Weights of a small GPT-style language model, trained from scratch on English Wikipedia.
Size: width 256, 11.9M parameters.
MLP neurons of a small language model. Each row is named by its layer, matrix (gate and up: input weights) and neuron, and shows model dimensions 16-79. Each number is 50 + 15 x the weight over its row's rms, rounded and kept within 0 to 99. A neuron's up and down rows have the sign that makes its largest values positive.
Before each neuron's rows, "fires on" lists the tokens most often at its 100 highest values on Wikipedia text that the model never trained on.

fires on: " or", "'s", " a", " the", ":", " of"
L8.gate589:68 21 28 46 46 66 60 05 38 57 34 72 39 41 40 58 76 60 48 29 82 52 45 42 45 27 61 28 36 43 51 27 49 53 60 24 34 43 45 56 66 67 54 38 71 82 55 76 33 59 48 47 49 40 67 53 43 57 44 42 69 42 57 16
L8.up589:56 43 44 76 53 50 53 54 52 34 35 66 76 65 32 48 67 63 49 66 45 66 70 69 85 60 38 55 60 74 65 68 64 53 93 30 74 45 40 47 40 63 29 42 47 60 49 57 59 26 33 68 59 68 47 52 36 47 48 46 29 73 65 42

fires on: ".", "us", "u", "ar", "um"
L7.gate345:69 25 45 42 56 39 25 49 38 48 47 48 40 75 17 54 58 40 27 66 50 53 59 53 57 53 36 04 72 53 71 35 49 39 58 36 51 60 57 40 54 46 42 42 64 48 40 60 45 46 60 77 37 48 74 55 60 70 18 39 36 55 62 52
L7.up345:67 57 40 45 34 66 48 37 45 56 33 64 34 78 61 56 52 42 31 51 24 72 26 48 72 57 33 56 42 48 47 36 67 25 88 50 54 73 51 37 58 62 38 24 54 30 58 60 45 54 49 32 64 55 56 38 63 31 38 57 54 64 44 57

fires on: "na", ".", " to", "athan", "ena", " José"
L5.gate545:80 44 49 45 34 46 50 57 57 46 53 20 65 58 27 48 40 54 48 76 77 59 75 61 54 49 53 30 51 46 68 24 47 54 59 48 28 29 66 60 44 66 75 73 57 38 76 52 38 44 34 66 39 50 41 47 30 64 38 59 47 65 61 61
L5.up545:64 44 58 35 23 36 56 58 54 49 52 59 44 63 48 79 79 46 70 72 74 35 37 61 49 60 32 38 47 43 46 38 53 62 57 70 57 59 74 42 67 77 67 80 33 41 68 69 24 36 87 60 35 67 69 28 43 64 46 42 81 48 66 48

fires on: "\n", " as", "1", "9", "."
L5.gate629:49 35 33 74 50 53 39 63 35 16 62 70 50 76 52 50 47 71 39 43 45 66 57 60 30 54 58 49 77 56 74 62 37 52 30 70 38 53 52 74 27 47 55 69 62 43 61 45 47 41 41 33 58 64 75 50 56 67 61 27 69 68 27 28
L5.up629:43 16 68 73 49 38 34 57 57 54 58 63 65 69 51 66 33 62 59 63 33 78 52 59 68 45 38 52 33 57 34 38 37 40 21 53 34 18 12 48 58 72 38 68 40 73 43 47 20 43 33 46 49 49 67 32 39 66 31 55 70 71 76 51

fires on: " F", " Se", "tt"
L4.gate144:67 41 46 43 24 38 64 30 24 61 62 43 55 56 44 58 40 49 68 46 27 50 56 47 82 50 61 13 65 13 64 38 22 17 42 38 46 27 61 54 32 56 30 55 23 52 19 32 53 60 50 55 60 51 47 60 37 33 86 38 56 26 58 34
L4.up144:74 30 52 28 63 40 43 31 38 34 45 46 61 44 60 17 44 30 47 39 43 49 44 40 64 70 22 43 75 44 38 72 18 57 62 50 70 24 71 50 78 48 50 40 33 31 33 70 52 51 27 53 56 49 30 42 29 43 55 44 32 51 33 25

fires on: " to", " for", " from", " recording"
L8.gate475:71 30 64 39 48 51 29 56 54 73 70 28 71 77 62 72 59 67 53 58 50 38 68 32 42 45 27 76 58 48 43 69 21 42 70 45 43 42 43 58 83 60 20 48 67 53 35 58 67 52 50 37 57 46 52 48 39 61 45 55 53 80 46 22
L8.up475:47 30 45 58 62 60 40 30 63 62 46 42 42 67 44 70 63 55 45 45 53 53 48 39 50 40 56 39 51 50 17 36 50 29 64 38 62 41 41 54 60 82 43 53 40 51 34 42 50 50 34 61 31 46 46 68 47 51 61 52 41 50 46 37

fires on: " |", "math", " to", "ent", "|", "1"
L9.gate600:47 43 49 32 51 52 62 53 76 31 40 46 64 45 59 68 49 65 65 50 29 57 52 48 51 56 72 53 40 72 51 30 51 28 47 71 28 27 39 71 60 55 70 51 45 57 67 52 56 39 40 47 57 58 53 67 42 31 38 59 70 48 39 35
L9.up600:66 28 63 37 44 32 74 55 82 34 45 36 54 21 55 55 73 70 89 44 16 55 48 43 75 69 66 75 36 81 27 35 57 44 42 76 26 37 54 53 74 60 77 61 45 55 39 51 39 33 43 62 63 74 76 47 27 44 48 54 47 54 25 29

fires on: " Nominated", " went", " J", " W", " Sw", " Sk"
L4.gate290:28 66 66 48 61 48 57 57 60 59 62 57 53 34 64 51 53 88 28 43 60 53 75 52 62 61 28 22 58 59 37 33 34 38 62 34 41 68 41 50 32 47 36 50 89 66 40 58 26 58 20 76 40 57 54 77 46 26 28 81 55 68 60 20
L4.up290:10 59 52 39 44 53 55 78 85 50 74 63 32 41 64 38 62 77 26 81 62 25 63 44 66 43 56 29 55 47 66 39 43 44 74 45 48 70 52 35 23 50 40 57 87 60 58 72 22 51 51 51 45 50 61 77 61 50 74 66 56 60 67 31

fires on: "–", "-", "."
L10.gate384:26 66 54 58 41 44 30 30 63 48 40 43 32 62 34 61 70 53 31 65 65 53 55 56 65 57 65 43 36 50 64 42 77 41 39 50 44 53 71 81 37 36 51 62 68 51 63 55 46 63 24 43 38 60 36 84 58 55 55 43 60 44 31 49
L10.up384:52 53 48 56 53 69 45 86 27 54 60 25 33 51 75 50 40 52 52 53 54 56 66 39 46 87 16 66 48 69 55 35 20 41 43 64 36 56 40 65 27 31 65 45 31 36 45 62 39 41 72 55 58 53 42 59 53 62 29 20 40 43 44 22

fires on: "9", "itar", "ency"
L5.gate135:37 40 50 27 78 54 87 20 63 50 32 54 52 33 40 33 55 60 53 52 32 49 51 55 59 37 58 56 36 48 80 31 78 62 38 72 29 38 46 53 78 39 19 66 45 57 80 39 29 74 49 38 54 42 56 87 60 47 36 64 48 30 15 50
L5.up135:55 84 67 48 56 70 48 55 55 75 48 49 55 78 80 43 42 62 56 62 54 36 47 78 45 54 63 64 46 70 45 51 63 52 52 60 42 45 60 46 67 31 56 44 44 29 42 38 72 44 46 27 48 42 31 61 62 60 45 10 35 65 40 67

fires on: "1", "/", "^{", " |", ".", "-"
L5.gate654:56 61 27 47 86 87 72 51 36 51 43 31 37 35 50 59 52 56 71 46 51 49 48 26 77 32 69 75 28 24 66 48 63 49 47 64 59 43 45 37 43 15 79 44 45 51 76 64 55 56 74 42 66 59 64 48 68 52 42 71 10 27 40 67
L5.up654:67 35 56 55 45 39 55 63 61 26 81 40 45 61 70 59 21 54 43 40 58 60 41 49 79 21 54 72 44 43 85 34 54 22 47 66 51 49 35 60 22 39 50 59 42 60 53 45 59 46 40 70 53 36 57 66 48 32 65 72 53 50 57 48

fires on: " \"", " (", " O", " St", " A", " D"
L10.gate96:44 55 41 33 57 44 50 19 48 40 46 50 53 83 49 37 45 41 65 53 25 52 57 59 20 49 38 75 58 65 61 45 62 42 52 43 75 46 75 47 44 38 15 57 48 31 60 66 71 28 57 30 64 48 32 68 68 40 62 07 18 68 60 66
L10.up96:38 85 41 39 41 60 51 12 60 38 53 44 67 64 36 50 53 54 74 26 54 21 85 50 39 58 36 58 47 39 28 53 46 50 55 52 60 65 67 68 50 52 51 52 23 34 72 49 73 61 35 29 36 21 55 38 72 39 55 35 49 50 41 37

fires on: " by", " from", " of", " with", " up", " for"
L10.gate241:67 23 60 37 59 57 38 20 56 49 44 15 56 79 70 81 60 52 73 48 48 59 53 43 59 67 36 43 32 60 46 77 48 17 71 70 50 62 35 51 60 56 53 76 85 53 39 67 41 50 39 39 70 42 63 91 34 51 75 62 34 64 48 45
L10.up241:43 72 47 69 60 47 73 59 15 52 87 58 27 38 54 52 41 41 58 48 50 61 32 57 40 40 61 62 19 22 58 54 53 53 55 29 52 62 45 59 55 62 68 51 61 57 48 50 51 47 47 51 40 57 46 50 17 15 43 35 44 43 26 16

fires on: " ag", " /", " was", " from", " att", " at"
L4.gate532:39 48 41 56 29 62 64 50 75 46 63 59 62 58 45 54 40 39 66 26 57 16 19 45 57 62 49 63 52 33 40 39 45 59 54 54 56 33 20 68 38 29 85 40 84 51 39 46 68 51 42 44 61 89 63 45 61 69 51 32 37 66 69 43
L4.up532:50 40 70 57 44 44 36 63 42 35 49 35 68 43 45 22 35 35 55 32 44 36 26 53 49 51 61 57 64 23 45 47 37 70 47 52 74 27 32 47 74 49 90 52 95 65 44 27 79 48 44 58 81 51 44 42 72 48 63 39 50 54 53 36

fires on: ",", " Division", " School", " forces", " League"
L4.gate474:58 42 50 32 61 27 28 47 39 27 47 55 56 23 47 58 77 48 38 60 35 48 43 59 53 57 10 54 88 29 58 49 24 22 36 24 54 31 69 51 45 49 55 58 71 20 51 48 44 61 31 48 52 62 57 43 64 60 34 65 33 58 66 37
L4.up474:66 64 40 35 47 51 44 45 48 32 41 56 65 37 53 74 67 56 72 32 12 58 49 09 65 67 02 68 62 45 75 34 43 27 29 44 47 56 60 47 58 47 52 63 53 43 54 44 45 40 37 70 48 53 61 46 35 57 49 58 56 67 41 47

fires on: "|", "-", " |", "red", "ograph"
L4.gate258:66 37 23 34 41 60 34 32 35 48 42 14 37 60 49 41 45 79 44 50 44 43 62 60 68 33 42 79 63 51 53 35 59 43 76 67 47 27 53 42 38 42 27 74 41 72 61 59 47 51 66 38 61 28 52 54 35 57 45 46 40 60 59 54
L4.up258:63 42 68 48 33 40 53 52 76 43 62 46 53 47 35 67 56 57 57 51 61 31 58 64 42 19 58 58 69 76 40 60 43 37 68 80 35 23 61 36 54 37 74 36 24 79 63 19 52 42 33 41 43 46 59 76 33 45 70 59 37 37 77 59

fires on: " She", ",", " He", " and", " she"
L5.gate509:61 69 40 31 56 56 55 30 72 39 47 69 48 75 55 53 42 61 45 67 39 38 46 48 60 44 28 39 20 74 49 56 59 48 62 62 49 78 63 91 35 44 24 53 29 25 72 53 39 50 37 43 82 78 37 34 51 50 43 21 34 53 62 63
L5.up509:58 72 55 57 43 45 68 29 42 50 45 71 53 78 49 49 43 46 43 54 65 33 35 26 54 60 60 52 35 54 51 47 33 67 56 50 32 64 62 78 47 41 31 35 40 00 57 57 83 73 35 53 41 45 62 24 49 35 49 60 30 63 24 56

fires on: ",", "0", "1", "9", "7", "4"
L9.gate157:48 51 41 39 38 36 29 03 42 45 48 41 42 47 59 45 56 54 63 78 47 16 53 62 53 51 66 78 44 49 23 49 43 46 56 43 52 74 37 57 59 25 63 53 47 33 61 70 49 43 39 75 48 31 23 67 34 56 29 52 19 77 43 53
L9.up157:47 46 46 63 62 60 35 53 29 32 58 50 67 59 52 31 55 32 47 46 28 69 72 51 42 38 77 65 71 55 25 70 56 45 56 22 60 58 45 55 42 50 59 62 52 66 30 82 49 58 07 64 61 69 40 55 69 35 69 28 36 53 70 49

fires on: " Gl", " fl", " l", " cr", " gl", " cer"
L5.gate507:39 50 20 42 74 46 39 34 53 54 37 81 50 64 56 49 46 63 19 81 53 40 53 79 51 65 77 34 29 38 70 47 40 55 70 56 40 50 36 58 23 09 61 63 64 59 49 29 31 34 57 59 54 51 63 49 75 35 49 46 35 31 78 39
L5.up507:49 55 49 33 52 30 36 49 55 27 57 60 56 23 44 44 65 27 55 43 41 54 47 41 50 45 41 57 37 47 51 38 49 33 16 53 80 56 63 46 84 38 44 28 35 66 74 47 36 29 69 49 40 58 54 52 34 61 35 24 53 22 59 53

fires on: "g", "ating", "ac", " economic", "ch"
L7.gate181:28 35 53 37 47 64 47 65 54 48 60 55 44 45 45 38 72 52 16 42 37 36 55 55 41 53 23 66 52 58 64 37 61 33 37 47 67 61 59 20 48 55 65 66 50 34 48 43 53 55 36 32 50 77 47 57 65 31 38 79 70 68 68 38
L7.up181:30 36 47 40 51 57 43 37 52 56 36 30 52 62 65 31 47 67 24 15 55 58 59 45 20 49 59 50 61 24 71 43 56 36 62 42 51 22 37 34 83 59 60 39 46 53 74 46 63 41 63 48 59 42 44 57 66 34 49 48 49 33 37 55

fires on: ",", " which"
L7.gate699:57 52 63 43 45 57 11 40 56 53 20 50 72 57 48 34 47 45 54 56 59 73 56 57 60 44 58 39 74 47 36 51 64 35 18 31 69 16 45 33 34 54 44 77 69 45 55 48 63 49 29 61 73 56 51 74 13 63 44 58 55 80 32 70
L7.up699:62 50 49 72 45 65 24 65 47 42 29 53 86 33 46 65 87 34 50 63 19 67 55 29 70 71 70 55 59 55 40 70 28 54 09 51 50 49 37 46 48 65 40 64 36 53 41 58 36 54 57 48 59 75 78 42 41 54 50 63 63 68 26 75

fires on: " to"
L9.gate647:32 53 40 37 29 40 52 79 53 41 37 35 71 10 81 28 66 61 80 68 55 67 31 51 54 41 25 40 46 39 20 44 56 68 48 32 36 07 30 45 55 33 37 38 65 67 61 45 45 63 47 46 36 46 13 81 60 53 58 46 51 56 50 43
L9.up647:62 55 52 41 45 55 56 27 46 12 24 66 34 33 42 41 58 40 44 36 43 33 69 29 44 67 68 53 21 25 21 37 64 44 40 56 34 61 66 66 52 45 59 36 62 35 15 46 42 28 56 36 52 71 74 62 42 63 35 46 38 34 30 61

fires on: " to", " by"
L8.gate407:23 60 43 46 24 32 63 64 38 49 50 45 72 58 45 67 33 31 51 53 63 43 51 62 41 41 43 43 63 40 33 51 54 49 48 38 38 42 44 58 66 35 60 35 14 43 35 65 55 47 42 24 58 41 61 54 51 71 64 70 50 60 40 52
L8.up407:48 48 46 44 40 25 43 88 49 38 65 59 66 47 67 36 36 25 49 62 51 49 58 38 23 67 27 55 44 42 47 60 65 47 24 43 71 47 35 79 59 54 59 38 70 29 37 50 52 39 48 15 75 57 58 92 43 56 25 44 64 55 20 59

fires on: ",", "2", "0", " and", "ve", "."
L5.gate330:62 61 76 42 50 47 02 60 42 52 44 76 49 64 31 54 40 63 48 74 66 35 42 60 63 24 48 57 64 58 42 24 72 49 64 37 30 38 74 56 61 65 43 44 45 16 49 64 58 53 48 55 53 49 33 60 42 35 36 52 36 49 71 43
L5.up330:60 63 45 43 41 42 10 52 61 32 47 73 50 45 50 29 59 35 33 80 41 43 41 72 40 12 37 38 49 73 40 25 43 68 44 43 17 52 59 48 52 53 49 48 19 40 44 49 38 48 63 45 58 36 44 51 42 44 46 59 32 34 57 33

fires on: " F", ".", "1", " El", " All", " g"
L9.gate265:49 27 53 51 34 14 61 69 44 42 51 46 42 59 62 44 33 83 59 59 37 55 49 66 39 57 60 65 30 57 51 39 31 78 10 45 53 41 24 56 33 70 54 42 44 45 76 35 22 37 47 37 42 36 49 58 42 57 56 50 36 71 66 22
L9.up265:39 45 45 48 57 59 53 51 49 59 35 54 72 54 74 53 45 61 56 83 26 48 54 77 60 60 66 60 39 50 40 41 45 46 53 37 52 45 41 46 45 66 12 55 71 50 77 31 48 57 47 74 28 50 49 46 63 54 47 68 40 29 69 42

fires on: ",", ".", " well", " along", "5", "0"
L10.gate483:68 61 38 55 30 32 20 41 55 72 42 45 57 52 73 58 63 56 42 32 64 46 55 51 61 49 43 53 42 41 87 69 40 47 55 64 34 46 88 21 26 53 30 51 53 47 44 34 22 63 50 62 61 68 44 53 49 66 35 59 36 33 23 76
L10.up483:67 48 59 48 30 43 78 48 27 38 60 67 41 46 65 34 45 49 68 40 53 47 48 43 50 45 25 94 36 25 49 48 02 69 71 60 42 49 28 71 49 28 47 40 57 57 47 50 36 28 36 30 45 40 24 56 54 42 38 16 24 54 49 43

fires on: " to", "D", ".", "After", " by", " after"
L7.gate561:64 31 31 28 48 32 28 76 56 53 47 55 62 38 48 58 32 73 59 45 62 51 71 37 55 58 44 61 40 31 34 48 39 65 51 50 69 41 51 36 24 55 49 56 51 14 39 61 33 53 63 55 34 65 42 90 62 44 29 44 46 75 55 27
L7.up561:29 77 57 37 46 58 54 40 45 59 31 26 24 52 27 34 66 31 64 69 47 61 50 72 57 46 42 62 49 31 36 49 43 52 43 93 48 33 74 56 54 75 76 66 33 56 46 49 44 68 57 42 42 55 75 39 40 77 84 53 35 51 35 36

fires on: "-", "5", "–", ":", "4", "."
L8.gate287:18 24 50 32 38 82 43 86 61 74 70 25 52 56 71 62 65 57 39 42 72 54 62 42 65 42 72 68 32 30 57 53 74 52 70 55 56 38 54 31 48 36 46 40 54 55 66 69 44 47 45 27 52 56 60 36 47 41 67 49 46 38 49 36
L8.up287:48 50 52 68 37 47 31 63 56 80 67 48 59 64 90 40 39 58 74 76 68 21 58 57 29 53 22 58 39 37 49 49 71 35 57 75 33 38 62 59 48 31 52 42 33 63 36 31 54 77 50 71 38 50 38 34 56 39 48 50 51 63 54 68

fires on: "ar", "ill", "e", "u", "o", "en"
L7.gate254:79 58 44 57 48 29 13 37 58 47 24 43 59 57 49 52 45 26 43 52 84 26 73 72 69 72 57 40 67 50 38 25 67 41 54 58 54 68 49 42 67 28 63 63 41 52 05 60 75 43 48 73 21 46 70 61 56 55 58 43 57 62 42 37
L7.up254:48 59 78 51 39 82 64 30 33 47 56 44 67 77 51 50 35 52 49 59 40 66 39 32 64 62 59 69 49 47 39 57 49 42 37 58 39 55 42 45 62 23 33 50 29 61 38 53 86 39 49 40 34 49 29 55 52 43 75 39 31 51 55 60

fires on: " (", "\n", "\n\n"
L8.gate72:75 08 30 68 42 40 39 67 33 56 62 53 58 43 58 53 71 45 64 33 66 48 53 68 32 36 65 47 24 49 60 26 56 44 54 24 49 49 28 59 54 40 66 77 46 28 68 63 89 57 47 55 70 56 63 79 64 47 56 19 63 76 68 45
L8.up72:27 77 46 51 80 43 43 31 50 49 38 40 40 81 60 58 27 39 47 44 66 25 33 47 73 62 29 79 48 49 21 58 55 57 55 56 58 44 55 63 57 16 47 57 42 30 65 56 67 46 15 44 52 16 45 44 90 21 35 65 50 69 58 64

fires on: " She", " she", " He", " as", " Te", " he"
L5.gate672:56 37 51 70 52 32 45 49 19 48 47 55 49 69 39 46 52 45 56 62 53 47 64 07 36 51 47 31 53 55 55 55 63 39 59 77 58 75 46 67 48 49 36 50 40 15 57 43 52 67 51 83 36 70 58 47 45 34 60 34 39 56 54 54
L5.up672:47 29 62 61 30 26 38 59 28 37 47 46 52 61 55 73 41 33 73 67 50 46 84 13 57 61 60 37 63 63 42 61 47 38 61 42 62 60 59 50 60 60 16 38 47 35 50 63 31 74 44 67 51 58 75 32 42 47 64 45 32 62 51 56

fires on: "2", "board", "9", "1", "4"
L4.gate7:47 71 46 44 47 76 52 44 66 60 37 62 51 36 45 75 67 31 52 52 26 49 46 49 48 31 64 48 40 53 66 16 38 82 52 66 27 63 34 29 62 62 11 82 70 41 56 41 38 57 34 62 41 34 34 76 42 36 34 55 34 66 19 61
L4.up7:26 82 61 58 57 32 71 36 51 29 36 46 60 48 51 45 47 52 43 91 42 59 65 63 35 48 40 48 61 60 55 59 42 41 66 54 43 39 32 23 49 49 37 65 77 27 65 37 43 67 69 65 56 32 39 63 11 55 57 54 34 78 29 59

fires on: " ", " by", " September", "2", " to", " June"
L5.gate564:85 27 30 69 51 65 56 51 50 46 34 38 62 49 66 55 40 52 48 46 50 43 51 71 40 48 48 38 38 32 54 68 65 43 86 56 45 40 44 44 75 40 63 66 24 47 50 46 40 50 44 51 40 39 54 53 55 32 34 42 38 56 43 23
L5.up564:53 30 47 68 76 47 47 37 53 35 37 74 48 46 38 44 46 56 42 33 52 56 41 51 47 34 60 20 46 52 48 33 49 40 60 57 26 55 67 65 50 69 46 71 14 46 47 53 39 48 38 58 35 35 62 55 71 34 19 35 54 28 45 42

fires on: ".", " sur", " exper"
L4.gate676:67 40 44 47 32 48 39 67 41 32 61 55 31 65 40 22 19 64 39 43 48 40 39 49 66 52 58 57 46 35 64 26 50 57 40 65 18 54 60 63 69 38 65 53 33 54 45 83 15 60 56 33 56 23 32 61 23 59 36 34 66 57 71 44
L4.up676:43 84 41 63 53 16 42 40 32 09 14 79 57 46 61 55 71 37 32 69 68 27 53 52 49 36 49 64 47 61 52 52 66 52 64 68 72 34 57 60 26 51 30 39 42 39 34 55 54 70 66 41 47 61 62 27 45 57 50 70 33 59 53 45

fires on: "0"
L7.gate144:51 65 45 59 68 46 27 28 49 47 47 22 29 26 39 31 67 60 45 36 73 24 57 63 53 43 39 64 49 75 38 45 65 58 71 55 64 49 65 65 54 43 73 47 55 38 40 71 54 37 80 28 36 72 29 70 45 84 45 42 32 71 70 53
L7.up144:74 63 16 67 43 45 39 26 48 38 54 10 62 28 59 27 55 37 59 72 75 39 65 63 32 25 41 73 37 80 57 45 60 35 75 78 55 56 42 54 36 35 44 77 68 45 62 72 42 52 32 36 67 62 47 59 45 46 53 49 32 77 76 52

fires on: "1", " ", "2", " ass", " def", "ass"
L8.gate697:47 66 13 20 81 24 41 65 50 44 59 63 33 37 28 65 64 68 63 30 52 59 45 62 54 49 55 37 60 54 59 27 59 50 35 64 33 20 41 58 44 49 48 57 37 50 51 40 37 42 77 51 64 53 33 45 50 44 64 68 63 91 38 44
L8.up697:37 64 38 44 69 59 43 41 27 42 24 49 35 47 50 83 61 09 39 48 53 45 52 46 20 45 60 35 62 47 39 48 60 54 64 66 40 31 18 31 16 49 48 73 54 36 67 36 29 77 40 44 53 49 29 46 50 60 80 65 30 54 27 74

fires on: "u", "ar", "an", "ol", "ap", "ear"
L7.gate522:65 45 66 75 47 77 28 76 32 39 51 93 39 62 65 54 49 71 32 25 50 33 24 18 24 57 82 44 40 52 55 24 56 18 36 49 54 37 54 61 45 74 33 51 22 49 57 28 33 60 72 25 49 41 36 37 49 41 51 34 61 51 61 60
L7.up522:45 61 36 19 66 65 40 64 30 36 59 60 33 61 21 47 14 33 41 41 75 54 29 43 48 35 30 46 51 48 38 46 53 49 42 66 45 35 58 72 35 60 58 61 36 39 67 41 53 44 52 51 44 68 48 49 57 23 35 37 38 70 59 58

fires on: "9"
L4.gate404:49 52 54 50 33 40 67 57 47 37 57 29 29 39 57 81 54 62 53 40 55 42 41 74 59 49 62 57 55 44 59 43 54 60 49 40 39 35 52 84 58 50 49 59 65 29 61 28 27 34 39 39 40 36 30 75 59 26 35 65 41 51 21 46
L4.up404:39 50 55 38 59 41 79 53 49 92 28 45 38 69 53 49 37 78 24 56 52 73 64 72 59 53 49 49 64 49 49 44 58 40 47 64 44 18 25 32 52 70 50 79 44 44 52 40 63 58 43 32 44 17 42 45 50 49 34 23 69 17 49 86

fires on: ":", "-", "ional", " as", " in"
L8.gate90:41 66 24 59 53 54 38 65 32 64 49 63 40 53 44 56 21 64 70 33 39 40 51 29 50 50 36 89 28 45 46 53 47 55 51 50 31 66 57 49 61 54 23 39 43 64 61 69 53 41 55 11 37 52 48 33 41 59 45 32 55 42 57 32
L8.up90:82 80 63 73 49 44 26 46 59 51 48 38 37 67 57 49 67 56 62 48 55 70 64 39 73 66 39 37 46 46 38 45 55 66 36 34 39 42 34 62 37 49 44 47 38 61 74 52 63 55 40 61 38 52 30 80 63 45 35 36 45 43 60 42

fires on: " of", " by", " '", " to"
L7.gate86:48 54 32 40 57 71 78 62 59 53 58 50 52 58 47 44 53 74 59 48 47 42 70 62 74 52 29 58 43 26 55 51 48 54 48 57 48 60 56 68 68 40 64 67 43 41 68 47 47 50 36 34 56 52 59 47 46 40 69 49 26 80 44 51
L7.up86:62 41 42 36 51 60 53 79 37 57 62 71 22 42 50 38 39 57 58 42 70 65 43 40 40 46 33 35 54 31 59 64 36 43 72 52 55 56 57 61 64 70 78 44 43 57 39 57 22 47 74 45 48 45 62 40 41 26 31 57 60 39 42 63

fires on: " the", " one", " all", " to", " per"
L8.gate397:58 52 34 43 35 67 41 92 44 41 38 75 60 32 39 54 35 54 77 83 44 71 55 37 34 48 65 27 68 41 70 42 48 50 22 59 49 49 43 36 43 51 50 64 55 65 44 57 29 64 50 32 34 34 47 56 41 62 46 58 37 64 56 55
L8.up397:62 53 32 38 41 64 71 52 48 37 35 60 45 47 45 60 29 39 40 59 28 45 37 40 52 33 51 52 60 54 51 34 67 25 24 48 23 42 47 26 62 73 79 39 57 73 31 72 52 89 66 39 53 37 66 67 64 74 33 54 28 40 62 52

fires on: " for", " of", " as", ":", "aring", "izing"
L5.gate102:46 74 41 38 61 60 44 22 45 61 69 33 57 60 44 71 54 71 75 45 37 50 71 32 19 47 57 49 23 59 34 36 49 71 77 36 57 52 26 56 50 63 67 46 50 37 53 66 33 49 39 39 38 38 60 35 53 51 50 44 48 58 74 45
L5.up102:74 47 27 82 58 33 52 47 44 52 50 48 55 74 54 38 46 49 46 75 21 56 51 60 74 48 34 52 48 46 47 30 69 51 65 44 26 31 36 57 38 44 49 51 49 77 48 58 38 45 32 45 45 61 47 39 45 47 40 62 68 36 80 28

fires on: "el", "est", "erm", "ra", "urn", "0"
L7.gate351:25 37 82 46 58 55 81 57 45 61 57 52 58 34 40 25 65 65 40 60 61 57 22 48 55 55 37 43 57 59 60 45 68 69 50 65 29 24 65 74 75 53 26 17 45 72 55 45 49 43 50 40 26 46 46 27 58 69 50 75 63 41 46 57
L7.up351:58 31 84 53 49 48 51 38 53 76 47 56 22 52 50 29 55 55 37 44 48 54 45 49 32 29 50 24 66 53 37 58 66 52 51 67 35 23 47 74 78 53 38 38 32 73 51 41 23 53 69 41 41 55 52 74 64 66 41 22 82 63 34 64

fires on: "g", "ac", "n", "m"
L7.gate459:49 41 63 36 55 34 66 52 21 67 56 55 36 32 40 47 57 45 07 79 44 70 51 38 52 38 58 49 76 26 59 41 36 32 31 45 44 55 68 19 74 41 69 85 59 54 67 47 72 36 63 57 52 66 63 53 60 59 31 51 62 51 68 69
L7.up459:43 56 64 37 51 78 28 58 59 51 38 25 49 61 81 43 75 39 61 61 44 42 59 71 44 74 75 57 48 42 59 53 14 48 62 25 38 39 21 41 63 31 35 55 39 72 50 56 56 71 56 30 70 55 46 69 54 46 33 32 50 70 44 41

fires on: "'", ")", "ence", "’", "\"", "."
L9.gate395:86 63 35 46 33 49 42 62 32 54 49 43 32 50 43 68 51 53 65 70 41 70 33 40 48 56 31 83 46 25 42 45 68 74 53 51 58 74 63 44 48 86 48 72 56 83 60 60 17 68 72 14 45 71 43 33 56 38 46 61 51 30 77 18
L9.up395:66 66 45 44 30 31 50 54 42 33 45 61 35 49 45 42 52 58 48 44 46 51 39 63 42 22 22 64 55 57 47 63 58 52 59 45 53 30 45 35 34 48 29 61 45 52 40 64 50 66 61 72 32 59 49 26 51 60 65 65 38 08 38 30